Weights of a small transformer language model: width 192, learned positions.
MLP neurons of a small language model. Each row is named by its layer, matrix (up: input weights) and neuron, and shows model dimensions 0-191. Each number is 500 + 50 x the weight over its row's rms, rounded and kept within 0 to 999. Numbers have three digits each.
After each neuron's rows, "fires on" lists the tokens most often at its 100 highest values on Wikipedia text that the model never trained on.

L10.up1:559519491493490590433496490404398513530562521480487461455533516496380491532456559531442470517487511556476456454628408492522412479444580506463519527516340404465604523580536482471461499531588476463556555445532477545476494542483494469487499487438404547456490596472394543428444485429534425514614457448527426539445503524506556535459437502575477505531523558512481514537603528511381451542516500534524486484466514546437539538553554501495457452479592543468470511455439518478493466511543441628468555467487530534489534464578537628525495487558402522477482522574523449509505498494477504522
fires on: " in", ",", " |", " L", "l"

L5.up159:493410477555520454443535546517621518509485414563557489573395509436510473463554599510391547463464437475475527532458508455537433484426498538545459512443505523417470425450418580482505481476491610517487532542459537507561542453588535483542497535518451571538609495544518508403498443602507527543568509452480472541541537461477538492581419598485621412603489514525479516490435471418499397543545443521521422532479455461581525494435501566434557498489474550427558583441505491444486570500531460461454481527565429470522532465558532525456455425550495507571485492572575511459497516485510463488
fires on: "==\n", "==\n\n", " ==\n", " \"", " ==\n\n"

L10.up125:445469535505471584470487456459474449538460503506556525506457534525487554607578576457523408511485589522610512554598522468420498525380536441572567453524575510477438459584516454430539530457575472446537531567465554456532477496532449475437505468413430558520534483542443525478550468526500556426434510417461544594578479447545564448573458488506520495566516464463555494513429500483518452492348509557534489490457483506440569604445482530394542500528516462367349491505494532517518508501497516428465502528465441403545484497490475457507522452565527596471505510462515500491542530508456536578
fires on: " L", "L", "an", "h"

L3.up440:516567475509433512482501507519537500593456543475512440435512446497578488510538469519487430533529445552444511404410528557503504504451476651516475460581523570570492523456527493511604444476507456591468535506549532514421469528488434480427488491461538450527472467456587479522472455500549501544422605520642541470393395495538489499416514476496418498526535556498518505512393544515439461499426581455559477580394500628494535491428445530437488537597546515498546522486500506456536429487541550496392537560465461506484482579517511459487430457475457457504440415559574510440559500533498524582
fires on: "y", "z", " B", " K", "k", "i"

L6.up677:501542505561534519498554452495442432417515518586561522469555529534580442463603546492532402520410550525491494437518560529466504449539548576499547545514454501424519506507520406546528455531527479437469466493525463475471461419555587500445399589495427508467474474498514460431532457504579497601557570451587552520486524563586458477502525435526487495505416507470520468442551471556449488519508484513504440454554466490473510344551611498362549481547501570450496544602480441477534520536459547449539516503422573529476549513518499471562576545487428464409518479523366484498431575511459428498
fires on: "on", "iv", "om", "allen", "un", "if"

L3.up644:508607522532527527458421486535545499542491528595549434566491498486524509545481601465513492510519475486507433540552457536476400586542552551576478563420573436466537538496549498504420380455520533458467556521543462506567437512565493496394481409499603484495435476460438421503543483462463514520494466467471515349482409446556468448567511499489560467543503512508518517619498457482455475541494458485463578440499367462422563610482464470559444441535402498537477553494577609534450499560561433475550418482532482530490484482517484466469469469560543549445530523442563490474501537493552598528
fires on: " ", " they", " They", "190", "195"

L9.up396:560491458450397499505436500518424420611568457558572546544554410536419485499470485506552520425574505574547542485517467577488466530381488503458505512506543559494408553510501427583496434555505475499506538426535571598505551521487500437510519422611513441469546477486425573518510554408528474610505479492511475461472512469473508483520425520586545532538484548546502561501415557541584500465505549542504434475480549479395455535536563440568510584444472409496495482505573451507375528522511485484475456544445465520511575572465498506480488470541428516435587490630509443493503484405451478469
fires on: " L", " |", " N", "it"

L6.up318:554456603503555399477457495464524441597645593554538365458501446532521535483514462553484457420483481470462554529545451495521496527591535397491448483436474502567434504471468568491467480587518573483573501411513495509424499521501497500558550498435487558474443477496516521432548513492594331478480505531523475519494547508452520498480432513524458541628520509564547496529511595424523554523498401515503461501473479559508451544543482441421475475475591511526497496502558512622476503520520582480551515526517510457548433494562440529543460458425427568432476539507443410559493533509519424423
fires on: ",", "|", " in", "s", "==", " and"

L10.up680:562538590601430467511503485497468552483566593516421457568526470498470414569542464581470532458540559476518520458529393528482509480416543573489523603546429533447469483417555447461492497404403437495553476559499481496563515410487432499437469505546393523427528478488466464557531424476601465569529438507484525494525532433539464564536575532523591444450546551485566457567418521496429477434428539541590436460446538522524559548563556407421517566486460522504479433513535480496478434532538502471472514574556577516383537461490510537581472455491521431542457471524490562491472515563486448524
fires on: ",", " in", ":", " United", " and"

L5.up552:577479504478489520516593496385438477494460478481477514501549593524487433499523513498483459489439493536537540467640548368447515426506553475492550449514458464575494553522485532542541520598398590469564503489532576466497501459513483488490505526439469427521492536507472538459469443489476395580593504465512503602523537421499538398475547494477518496500541529528606510391464520505497381512520462484480445576518514488518559365411515562557636609432470515530497543467513498530443530487529461515496469528443457508541434505540465536493461399518433524543539480482412521431496484489571607423
fires on: " ", " met", " not", "et", " of", "er"

L7.up100:486391496525591450514470494591602501559558532473509497486416589436522470557541490536405531521545538502478525560417554516419448437523504524506518445514481558447386574438474571515612472561552457506557581473506463468456479509391443563411513475415460482578479430495598383521549473580516536539494442574513491429562550501494535481531461454458437474565518528459481539527484489532441488486434536446506556541511501532430489536456477470493617380621560456504554428489464456510490570490549543546487517457491546442493452486497548518463486531455474483461592498546500519480517438589465597486
fires on: ",", " ", " and", " which"

L3.up470:608559500475501532497573566510543554550436461480548418501506476577448493553594494570566401405518499531511403506489525491560469488540578586491500535480473586497411533390482447539577525594443528476629541477409479525507522478468462395492482603465500476501464513487574505454444448461522540532539524549500435516551399523424556465512403397482518483505567508467502588535586485443508477472473550471514460506450449467514406448421499490575528447462484488496500610443562450418467517542555466428486498472543460420524520494472443467565560528499457502502426511488471566539594431539512469526
fires on: " |", " there", "\"", " There", "1"

L10.up612:549470532427455489525438408539496590534489516505463456556501467498492549426449499503410562592408469522524507480540537514588514509457511525507438514516509485543521464460488505410489502539481566464517399596476471486468482444443543454500509473507509526505524525536475336393417515472468508579537460439472414447545585483452478468547455489512370444541448519507494453529496495534577508451572528575557484484547465457528534478553555474486447570428510518601480500405618517607395479521479522455570540463581464515534406408557492576543567489584386510472519544456477475479586505501543484533
fires on: " He", " (", " he", " dis", " \""

L6.up113:651534523527561457489475460494487491474466505519413467459438570485542571491479467589536461359531467506576431515443464555518465436503511539452462434500461477478443507468468585581437523485458476485483599642455543467553502541458564456510492531469440485449388527514477479524530491442546442481462554389499473581473542523480458536586460535448464520445595518518568575531398504462537487466506504498532470483476503559483411504511605560483536463469575463566546490541485382505517435467513494513608461477492513500533537508596551449478385507466527536490617528545492454396554490477573516530
fires on: " in", " for", " but", " or", " and", " at"

L5.up294:570451512583463466500486540543450539531555524486533474500617472534506553452520491600476517464468524512501465459452452566515488529522519476548443444524544520503531528501463519517363493451490464537455490536506444545479518434529476474579518478488475469520418521499543427509534426372563457594453528474525500568422527444484540481539442417540510549520537544553565431564510546558575434466530550582499467527524449530562516598475482476467521607401500551483377415593446473472494541508491459467468442549553395547542494504533439479496440509562478409381514552504509430440512503360577434393
fires on: " a", ".", " his", "’", " \"", " the"

L5.up558:541582502448532436467530588566524504497550470583533441544462553567454606533484523369468453494514560506485533460551530453457611526491497520588533499514441427441461535618494584484455462552453492560459460486470469494518470519472519425574370556509583460535524520507511466398502453428460478459564485452482447465527572476547533485489484563443615454534576525487569460475518531481538462436498524508419533567490535462487449451434528446541463458508498456501597511466528503473461560396519449408447367452434548542610494473544503542565482488521456553513464515493547528420607542496536515440
fires on: " of", " and", " to", "==\n", " V"

L5.up158:434539480503534460444509501437501502573400511478537471390488397512533569414550537549529442520464496466491543559538521423422548475470511591575562520454555508514447489558485553534328486583514461538494548521421515474551500479574473468473479522426485527486449541469475419461509542468532442527519476592439452495587646438464412501557502483511445451520461594463525598545452397512544434469465522531483450556531467460447497507452503497484575478402480429548541507557441626462406557510484554542408488562500455475535579508534544560435510518531577507530461566513513489557468475494482512514
fires on: "or", " by", "er", "and", " for"

L9.up330:549501542516478503520530447518521462500482459545517601540453467505502626522530520569607452586456471518463446453550491506501507480561561556527471442373345460435466557555492454513466460520493538544527530449457411446477482515502489430443467465554432542550557507523482516552506532533532451491543502576441423511508481364490495472495486516493562519581490518490559603564552551559567469477510576529473504544600498439538427438518506487418458481542654532516518478509564523518462490433467478446501459481476476544557511505562499497557488432522404443503518676451518460472537506370460485431
fires on: " St", " C", "g", " but", " G"

L10.up445:556440429536447374444499422572595529518466561546482512526443531559497534499514413491535439480483481536520515563509582397506455391495479536420420531527569521473569536442451495484483473431497488521531565595492480466463536580554522481439438551476520492482522519517547533424507500488465572550533423550490469577492424371531507488437586501528470517553579389478459526463445515485558474530493518396435607560463484493506467478440526519489426541515489600607460511543474450512491468499487427489418459420538501430494615422503564456510473575466411591492468525468533489528531470519600520495
fires on: " that", " der", "e", " Jean"

L10.up668:572507557527509422368468513560601434582557464559448587470576569559440532432582514464509524523475439516402557514583516483436502479524575523529513494484503489519448426464518527550467460479482490560546522527529539578556525398477407451437543490510466521544493479576498550539501515460498529484559492425456450558507506459458522456487586512425540516534529537393485514350472502415649496453537547442446553464472449408442507479513555543521431503539462497569458511480527484493445489497459450489507472501440448535622492451468621557479548476541480546467412564469508534485488498493464453387
fires on: " d", " g", " al", " del"

L9.up312:520521484537470530485518438434373451573636453519525396472490520499478504508523475480494493471575563438452453578529518486544506497504495532375487505510475481462488477488506468520572487515425534462514498508509454524410466471525467508586531440568492552546503562432562502404599549455504438637512558439490476430521575476517479478525431477419403563491446533382452468594556549610553453482469529566548491508416584505451534626422466465487542483513539471480460518530403477437513509549560550560569503446467519587538443508513608500517462487491491450521478561484428583520533488428466485462
fires on: " and", ",", "ly"

L10.up547:460531447619470444516509457507491534474554498481511469524493489452475455435496535469432565527429471495566446519501460520481409547420497497500439490551475477567523471492488553532466494511555448476427447461548548541478532421472427538477528639489468520588507591476491445477451437493525633549532401472541415455570419541571537548536618488419436454547450495450471510503515580480532407493572488443472583460426531491429544495562461473555453458581434524485539468538485506523447570516470562495570461446513493531455471400515595562572554518466509449485483590412475533469543507406628496534
fires on: " (", " \""

L9.up126:532452439553434514574433541526472583569477543499537544498411451398548521591532533556527491511451546586510482473515523558516473506530485523481468567510561428464528485448575440542479515434572492434497443491475497464465614484534550462453555481515525453600520313438639496486494427428522465519431552448561527490518421521473495524464463499560456493500374508564493501477491402429501546518517467553548485467572443599504507466541519551467514473382519432418498519478501449483434526546424543487500509497503489483487437394497531519486432519571487624415532494578510535495512505515472513597
fires on: " s", " ", "-", " (", "s"

L10.up365:479496500421551533401405453539573375530607455513455528513491488505460592531488535518567502424479472489480428464528573565465448503393546482510562509480526535417368528428370475470488436472569398481571574452501559394485512526484499419522526430535409531557497526520434554481553513460481528460527494524520478518534488408469527423569534487497564527468499570446532590491456671470518459390537577525480485569478450496438481535524467561501465501512526591534502524456516516497521476549488499456503481504449488536555563551418533557581581504518560481472509478508459482520449548500542576528
fires on: " L", " G", " g"

L5.up516:631535484528464508551540494476366500500573534459552490508486456531475512599493463536434497540531485478554517521535517493458521367534451548457509423508411419500514589454497466604455535578517458443492446430533571546556546476582455526447548447460421511597460508469461449559467426506551432552520522446491440588521577540515518456446464486532508447573538570472547484511521458450511534483511445382557474542498494524509499474469472528546487417516406508567514423490402470488498429462596461546489470596536494497464463441511564509501569599605446436464598453509493533530564442430555469525
fires on: " to", ",", ":", " ", "\""

L5.up134:563478490626496418525450512494616390405479502504512485499381525532479487517518516526505558425525481543523485449443522459506466522480568531501521467414510581401567493508538580491499488521510558487550526457501419515501457497531506510455494463522421564511539434492492590491447499526467558447473513431407447522461594541526509526565436468483493515462472580372557475432447626519526405527520456479513451521461577549451557483500557481537549470510498443529586492590464422488617525547549560487488475413516376591418533423559551541526426530485551500498453523559536440552497482467593483502
fires on: " ", "iv", "ig", "ri"

L9.up444:438546454588496476505486426507470582514506472415557505476589487505547555475528601549465472452485532564445503526521466565477448494563479500512607507558568458456484530540408555518539574470531457484554525474515546489428516479509489407531486523539524448608547598469524561511536488467573499483631507466448511503619499474512431474564550570476405489504462584444635449523524440515430476517501500432422490558435502560428469501475466535534458548433490547514584524550564461560497483507462472490450451577486470517478422416443461507520569449371417461494422584404532484471414524491538472521
fires on: " (", " \"", " ===\n\n", "\n", " ===\n", "===\n\n"

L9.up35:504474469444601497499558489475528436573555485476571464490579480500550464495509546444379532475509442518462419473483428520521493462524452405553661526449575536511497489425502475472516480566474558519454537514497483417503509539584396487463482509457461565525466513490475516480557386489440517468515479403522512432490533393478499489506523614453506532549450536454514504460581512486537562527524486506461521487577411615540514480448550571461509558464485528549496462464425517573475545518469409394481485496477524590489528450587516483540450487516450553528548470535520601435571450396636577436
fires on: "ed", " of", "ing", " Michael", " the"

L6.up56:544510469399573511387432600507428504449523460505539462460423538548471472508484434419458522453575431514477525422541548528479520489513496568500594474513442462465531493492475581464502558522547506541510453583445558563452493560609507415515431639370496456557535610489473422461591523511500521449536523532483525536439517459478406501599550381435589438507534543550494549459537456397422458451479490551502501570508468450476548581409477456520488532557511513621522545502525465508525475526510544535510457487463423523508513496516499520570550489521499470417496494460458521521580503429573519492
fires on: " to", " |", "old", "el", "cl", " and"

L9.up399:515549453459574508523521509447498586499444517424526493530455538548549561450524532570496475462550514475454382506532495417561488496488467473571432479429614462505579524468495541491514543523486526542560447534402555435472512436471485468513508501476537494470624536511610526493472429502522560457555491496601480490557505501554455476519459489488455453525486548488407458577531483468391514478484489521534474564506444562505653435452530496448463559485442451419551437468520495566448499499467558494505317525558402586518439482518550554498556482589466488552416420438548394477555536497567499535
fires on: " \"", " “", "{"

L9.up208:531531542550511512543544387470483573539510506534490527508424552467468488488455536549504409468638502489503540477483500497510558558546508489431545538468464558394530452453499503445511533524582510628473434567439492489544571447510379532477510570532421456537542524589531536456465522495492475510576534466465423479503576517521487472493477469417461456522491516476468483488491410508465578469411401556417470447604429515438573496474483637490458488560429482520532489522589571518432514523588496479493504584455485524481519457518595491513535605483502473521538544454437463492485576356383502539
fires on: "\n", " (", " \"", "g"

L10.up153:626374441545486417528472438460440571553581469399557514373471452488500491500677581494559521477525437426500545509497497504582517484526490485519537529496500389477478497491431551551531508452504509493519467531533486514449527479441542482484550492561561476589518428381459504506539536480426471518524488538478539515606547435503539565553414486458421466506485567419492448627457429465534487464566477462472547544475507460561570508536423450564468513614495465468552448571522452532485525547502491523447447508550551495587430465489540595543428469573525476500502544479467491473464442528507550527
fires on: ",", ")", "\",", "\""

L5.up379:550490514485513499548485565527487518471501593566522493500476616405536506506412542518484495508547533555486484467476463484422463498513526510477563549497547493558481536446494469476565367543464552519446555429579593508518495530486418458347476506436479486500570539453514494585568492386574458572635471512545526466540500441633424478523547567598614437469576527539471478521420522480431507525435401565522494515482500620493530471461475563540587485438525529504546538494482493415468439445433464555514538545528479485473552403451471495503490460468437473532419429481471489487529517494503426470
fires on: " of", " in", " among", " other", ":", " "

L9.up95:561471496431367518476554482565483459463451492443441636568394489522413508647485423566475474393465542475448545485465555540557461461558443522480500472466512540521516517442491476434580497494434446496511538448510473494586556458540458435432486403478451512566464449502526559475595586463489534564446588486445509562483577542469508503483445509509491527502492510464493468450428616497560459538435503509433440472565478566504456482505574483487506493414524413558544447477466512518512515585468542468612490447516554534459441423567570582532595571548487507505483421514442491545523551493505501458
fires on: " ", " Pr", "-"

L9.up556:437469607512488521525463595462514418509653508570541495460565496608428502487533565517433451451501501425427475514438457473478487443470408515574486520586469500509475485460469515493499607516542467440511546469457498569460481392540501510473427532520459554534533504524502507552527516529510449583494528478528417483540537525508517463449457494529405494470478364446429462534471536475505562484476455486530525469532627592581546480493484534530484508541515444564454534582484395493451548530486486482539472547484511450509469530594523599566430491575529471566601642470452589523457408487470556545
fires on: ",", " and", " f", "er"

L5.up478:514596455453536481433561406550546472568520529472532515432585491505497437402568456531419505582546481564501509563541477491490446572470454533515537540479577506552457472481658464504527441560542505497547532488475537536549466537474561516527498464562493527505535452561478478521402414496407521495510541554399528534462561598487522449514571491413505448457458439460393464436564432473434413439489542468388532521501437586571522510480437418551508429553598482434419562500465466487514507522480526510480464591473508430517475513483504514496466546468488573454483493625449571467600539466518500535
fires on: "ac", "ot", "h", "ic", "ap"

L5.up764:494516549536573549511453564537502394512495469566487488517456510587454523567447571372426522501583481522530495454482472540444380499501499546516440545494472497455544477487532429404379520507535611473537488449477494482461467475552552477389476471373514505464547529481398579507577477481394488468534577501472557536604523427551473567522400459437609512509503544518524532610493522530449444487535573538461463474484443552513505551474484458547404509529523519419533541453511471488438484606469487531483496529526424487433538468545482549573482505545401545461491460496540467510516510459555561618
fires on: " ", " |"

L7.up133:508528411498556445560529529570507468542474431529615473492491411491492528568487468546464399485552493385517417498394426436502543530468509490466456549436514560487553513428509493475560596481539464539487401471487446546503553444497524515387570499529450520529545398474500534486573473560432514566517498439570488532511485499402498506509534485473444599500445538468457424516489503492451490576411469557568529542489497511537480457505550575531554431562537402485520628482359425444501501469519519484595530553458473472506532538523676581502543431543519552490527483496508573482485502480527515484
fires on: " and", ",", "ie", " with"

L6.up270:546586410494571489495522528535417458504592524527520472491432473433547536476497535570515550384582475503515481478504560429486325478476518623593517517453463482475505468484513538480391562556480484513448438469508494543427465436468515517516567557471427547567531541553558512520560477462449599493474530476572505558485511533467473462525391431471510515488410479430553525496467640431550473509525505572445505602542563543541455479538473500508485493487511533560396514422587445507557522478518542498537543462484434461513541417523353421461453560534465496519545419516469466456496471457536474480
fires on: " the", " a", " s", " S"

L3.up424:519486405594477583535444515446497525487453551579351568470505406446466580527509537459478432471446441585453534490615538520525432389503509562573536524552548468481486564544574536480477424500620517487424564504453416487490440475580536498436480520556491559499560521472422517560478486479457496478452529498530513485532446498511448475557468532474502486538486557481488510501505433453557518467556427470507492488483517480432492533560488418493610486489487557559444632563574505589515524504519489632460466443424411431580478499493549482538560411520476463482461549498405499591455537481474457501
fires on: " (", " one", " is", " mid", " ", "1"

L9.up657:500514513520517539413556517458512590499556537478441522553492468513580437486559622547380562533399483393571570552585567520480499477451484502463459549480530447459512554509520544477465484508506397466572525483625428418442503506506607511512459503452395568484471501490483457538411446514527555493614489530484490516545487520477494429577485478560450521532503462513444435531515481519516492525539493524556481520476473502521526538516437487545416410464544437380465482516485478414468510469543442511450615478539577517563418418512535523557494462574427485482563491502470549389515602563542504402
fires on: "ers", " (", " from", " as", " \""

L9.up129:581543423514502470491643555498560574608562414424481503511535500524600429440576473432420413489464435561499467446474505473446414526504561589541538494461524522605525556545476421501502461592521551500510544505476502549401483472472472466515391533484430506514480521518493562524444467470577525510504499430543532439582376490495404531522541481549501533562475436424544559447524465476502541459514480572429443475516538396562510489518508562448466529470484441468486488552577454547531543490564471473472456490517450620515479585437484425512520465487501508512561521592477444479539505429434563433
fires on: " the", "=", "The", "ing"

L10.up576:547398444561530527488426424469503472482520471479572506517450535535453504493477593491568545424485496486415487507444496501449529480508501498472504548605598401509553536548501487568491529472581520577470467482477483524485499501468515477468415469481541525555372519436541488488489605492523506525577496508450632504568554612483461447532434499522487530528409590506512533552434524485471483465497536437476516544475481604567464449533542578480515491438456603395497574503541492453376505483492530558467541554552501470428435491468474602492370543499445374531549514546447567435467501536519404515
fires on: ",", "),", "\",", ";", ")"

L5.up428:538484512486481493593509542444436572410466582496498538413428549490533481515437506408488409631463477466525467472482439457490441457502441496499526582517453555445475515550449471551571484491506478483540414515527549447486530396509415540499471593548480590524513454516590532471549514550490486485586511636542560473482509501500536443557417494495538574638449482503500511485484494490521449531501528454557455496507487522506462445534398480529511430540607502480531627556406475504496586473539418407453520563484558561574514483513396452466535552551505444427386535515521544511497470466525438544
fires on: "if", " appro", "on", " |\n", "ra", "er"

L7.up90:541532500567527508506521528563513547526515517572481497545554483582541530553492489565489549460539490468479541577444423475552506473532524480461600476415454625475529518426541525465461532494572539438565498570538432495529460546449528401495501497470473453478432570527526502544573441450471492510519468436403489510395474491492461610506442504483451548601413539518524537395431515473492551403343493489476487474474545492497507486462452467457430481411535540493500577411434529523480489501482582555462514551483575573447497483563448529561450508455577545512570408512446495472597536474627387465
fires on: "ing", " and", " in", "ide", "ate", "ive"

L3.up53:494529528618454467428530559487606593482539534528473604371519439580459574527470553372514562400605506554497452515602371529479528455556524450446538511550459474614496556420523421563522552516519539510543432520492505478434523468488467375490487448522525556552516544524529453462477492466553503525492506494441503482618504450469508505543406545546541517494479504422442531581605504495480484388506503485536478506551535481448495578463509476464495385454480483549516574495510499519498483548517417502397486481568448453455489378515486535416501481561493489482474489521459490496441520489503481531
fires on: " |", "\"", ":", " UTC"

L10.up407:551553519603576474494535375509540541555504532553453464519502444511514580560562496486556537437491432609490418480474539559455528557479524475495460500512527458516626492505477467456489564571546477386441507478523524424534515409493484507461443499526442492557451493466487510473570533455461527372566519522423575538488451495514556528516495515461550544524514444442503561475481497464420563456508577540480437510415475551450569515447495514535630461511536522462471534434520459570515427523445549503479475562416503541530383464581451484490485446455505563567418564419493597508398588515588420500
fires on: " ", " (", " M", " ===\n\n"

L9.up587:417536528505520495517521572546478471515471455467542507417501402449546547551449593435475554431508552609508495578593475515572517450442535559432499443555513462548455535543491505467510517475515572406482507469535467555527513534544444514483549541519427476493570445406591415553521582532462496557425417474505494555501482591527410577602476470552491576460526528423446515469525508518493483476630523429487489535412540509469387547510634503415484427554543444523520508543489564505478425552428538521525505437445466461426507470492452548491540436593476399530444439524517456474469468513492480553
fires on: " as", " l", " name", " is", " ", "M"

L5.up747:472539403463558483553498389504620496526486506526476502451461488500498577428431488513414519416550502535462562457454394492471458502481537563491535523516465455389460534499492515549438494518520544518489586443463522473516529547549488486495559569488434466487562562498514416457398446489511435474455491467533558480445515492636531520414450482471603446526440531448441568546567548535532547482537501438489578476477527545567632489487572562488532536457595529588453511550452479494522486425573490412488470526506497447450503469438532601597467497503571524511489416580588533423555468456443419471
fires on: " and", " for", "-", "and", "e"

L10.up428:506537508600515490458466466520600475519481431562431461529479524507572550523545443517453443533496432404484518472539506590462458505512472569570446589433416527536457596488392521577441439527542525452559511522563487482498519455528454503548561466474528433544492501490532521438494552466587510438450381573436496508434482459463584434465465357550544492526544505510461520444501496462480418546533401470509537469476475442547394437493455486458519499590516449521409546565520518537483548517444558450569466539444471442501487468578477596436529623474550532503578538535516428560576528507471483584
fires on: " ", "f", "p"

L3.up446:510485525550458422542522470463572426547486488496533465449497537467513518493597474487480447422507632511498484465501496515438499562409556589537525422626494542521492496497466435479406510553534468486439538448489537483422456440424494561463553439455470494536472573508535462486586539424539468503428431583505481443489473504464521469508538437489517547504572593477506508438530546414515510541478519586573493541472341508431514475458471542516490481568502525409564569471384470518528482475452624442591474450605443446475505490500524619441503597574495586492512571498563492539553515457513514518
fires on: " that", ",", " where", " said"

L3.up564:516471478484543471492602497451498493529485616485422476527562525470445519553395472460495500479493473574554475482425426499509497531477541455586466512512526598468354576552434542373576449545458560518493527459467425570585433496484454359445498409502452552485522518569482559651521415465524483490520551526395434484529488422516555443505545496516555491417549607509540474511424544510493450521517541494474576522418495548501466557512522497466496501581579539491468524531501465482446510482530537479479434538475489499384493446560532420519406465590520517449525506486559521456507508404490513480
fires on: "st", ".", "str", " of"

L3.up674:545494534509467509444486480458475518569414502493519365475499478454529519485536509546525580582471560432444425504618532468537458411498517564534589536484466518550496454399529502483551548511499432499483500468463549430528636442459518533454425543549554454579508432436560485501438495529575508564489506521566437513525434456450478560522482521510522484509501419456532583492399501490522492438452489466507472550507468515480528512446492464388504394548459534438629509598467503510453560459517396512504598488560544560641434509525512562574413555531534513507384485456455514474546513495464435546
fires on: " there", " There", " see", "There", " belie", " help"

L7.up243:491543515499582486416534482554568532501532501504461551482555521460470505554537550418497557548498473536440499483547478442532509454488490500552600541473580490553453534466629551518509451521549591421441429592571499521555546435530504480424441436525468463470544440533447507418559488476435457486483551478482535529592466538497529479481516504416518472517462473528598539485428597400502441465494556482460364510566511546491447438517470494473474517498507483527416451513477485488510579435473486471448478511564406437512666464463551521603492610522440546534548481499534535463340567508517432454
fires on: "'", "is", " G", "ig", " P", "r"

L6.up765:507463503543471517576545521467497547563573505339530451507518495457589507574611432506475477542508437524505558340433468460510439505532563484487550474549467565495456558558508557517623529510509482561569534531502535514437423441424463487459525516512560487431482504465489573516517454484502484571423507506458445540439502508516473594476512509471479502492566630507449510514448448447594548586489445558463475459493471544478512532503452549504571470515461528538524515325443452512404496430459520564415642411547529504489492453511514540423508492564464483558509538513510502431525499548536549561
fires on: ",", " of", " and", " in"

L7.up690:469581448523581496446437602579573495609518558472428459481504555528491493464478514478554425563494365492519564433559538551493482483509488562524494491505462508588420463477413380554551437527465460547555485543493531500441539487494446469519518510466444533561541458552552481595480516495486414513450376524479531499553544475516471562413537536458549433451513550492487424529531570497469397592433489562551494491454528557493468502365529438514496460495500490602442570546483505479437496488480537415499499565535442521537499462525484535531521544503502613549503472542523423405586492594387500489
fires on: "h", " of", " even", "f", "b"

L6.up708:408440463395482462541613453469558524449478482509580467537505465439505516500475515481497506425426505494533539484552371494495478552543530479487552544452453568419439537538486520433441450494443473451555612506459522494415503471558458471434581562448492509552554529398420492479498511430564496553480499531543490457456503423394482509486428578456526458443573523533490625514545470440608507480424478522435554529489431509529504466344568511527528507547410501505447485464433540516524550473520575503535536516513570591554537467468504547528451525599491493444521545434611503549529502481560418511
fires on: " and", "a", "==", " for", "the", "or"

L7.up122:471545537545419606491518479533502458434502460490541576528531517580411547532486528483551499359481496611429481552484546491519428434433489514520484440591505561442575478516507535580569514483546515511501497578479495414432552510550517532503457425523458541468448452450607556520433567397487455490499510548408546498473556573564415399534420492470499535487457553460540559546496461539498477490451562513493401402510538498527496431434505496436516522504507483497541497517421391484495518427463486457525445513584586522558522556617510508613431419513506451523545483462471550448391497499483539535
fires on: " ", " t", ":", ");", " St", "–"

L9.up16:497436565475523559557578511589559561502558496585482542510507524552515472553467513457547510429471491553410408501556575624509487488503520559502458521453467532443554498443535477570525502459489485408519450431539529538494503555428506437471378432424467574519380530469484417428452445472474535421524442515468508536551547515538545463527530499410563478575466426441466529472517603452425482535506540554439454502495478470452514554456488590530506524525542496477443540541412440469400435488488582599481534560441536558566534542386549478521529542510520515524423433548451571549490478522519391541
fires on: " G", "g", "ill", " Val", "ac", "ach"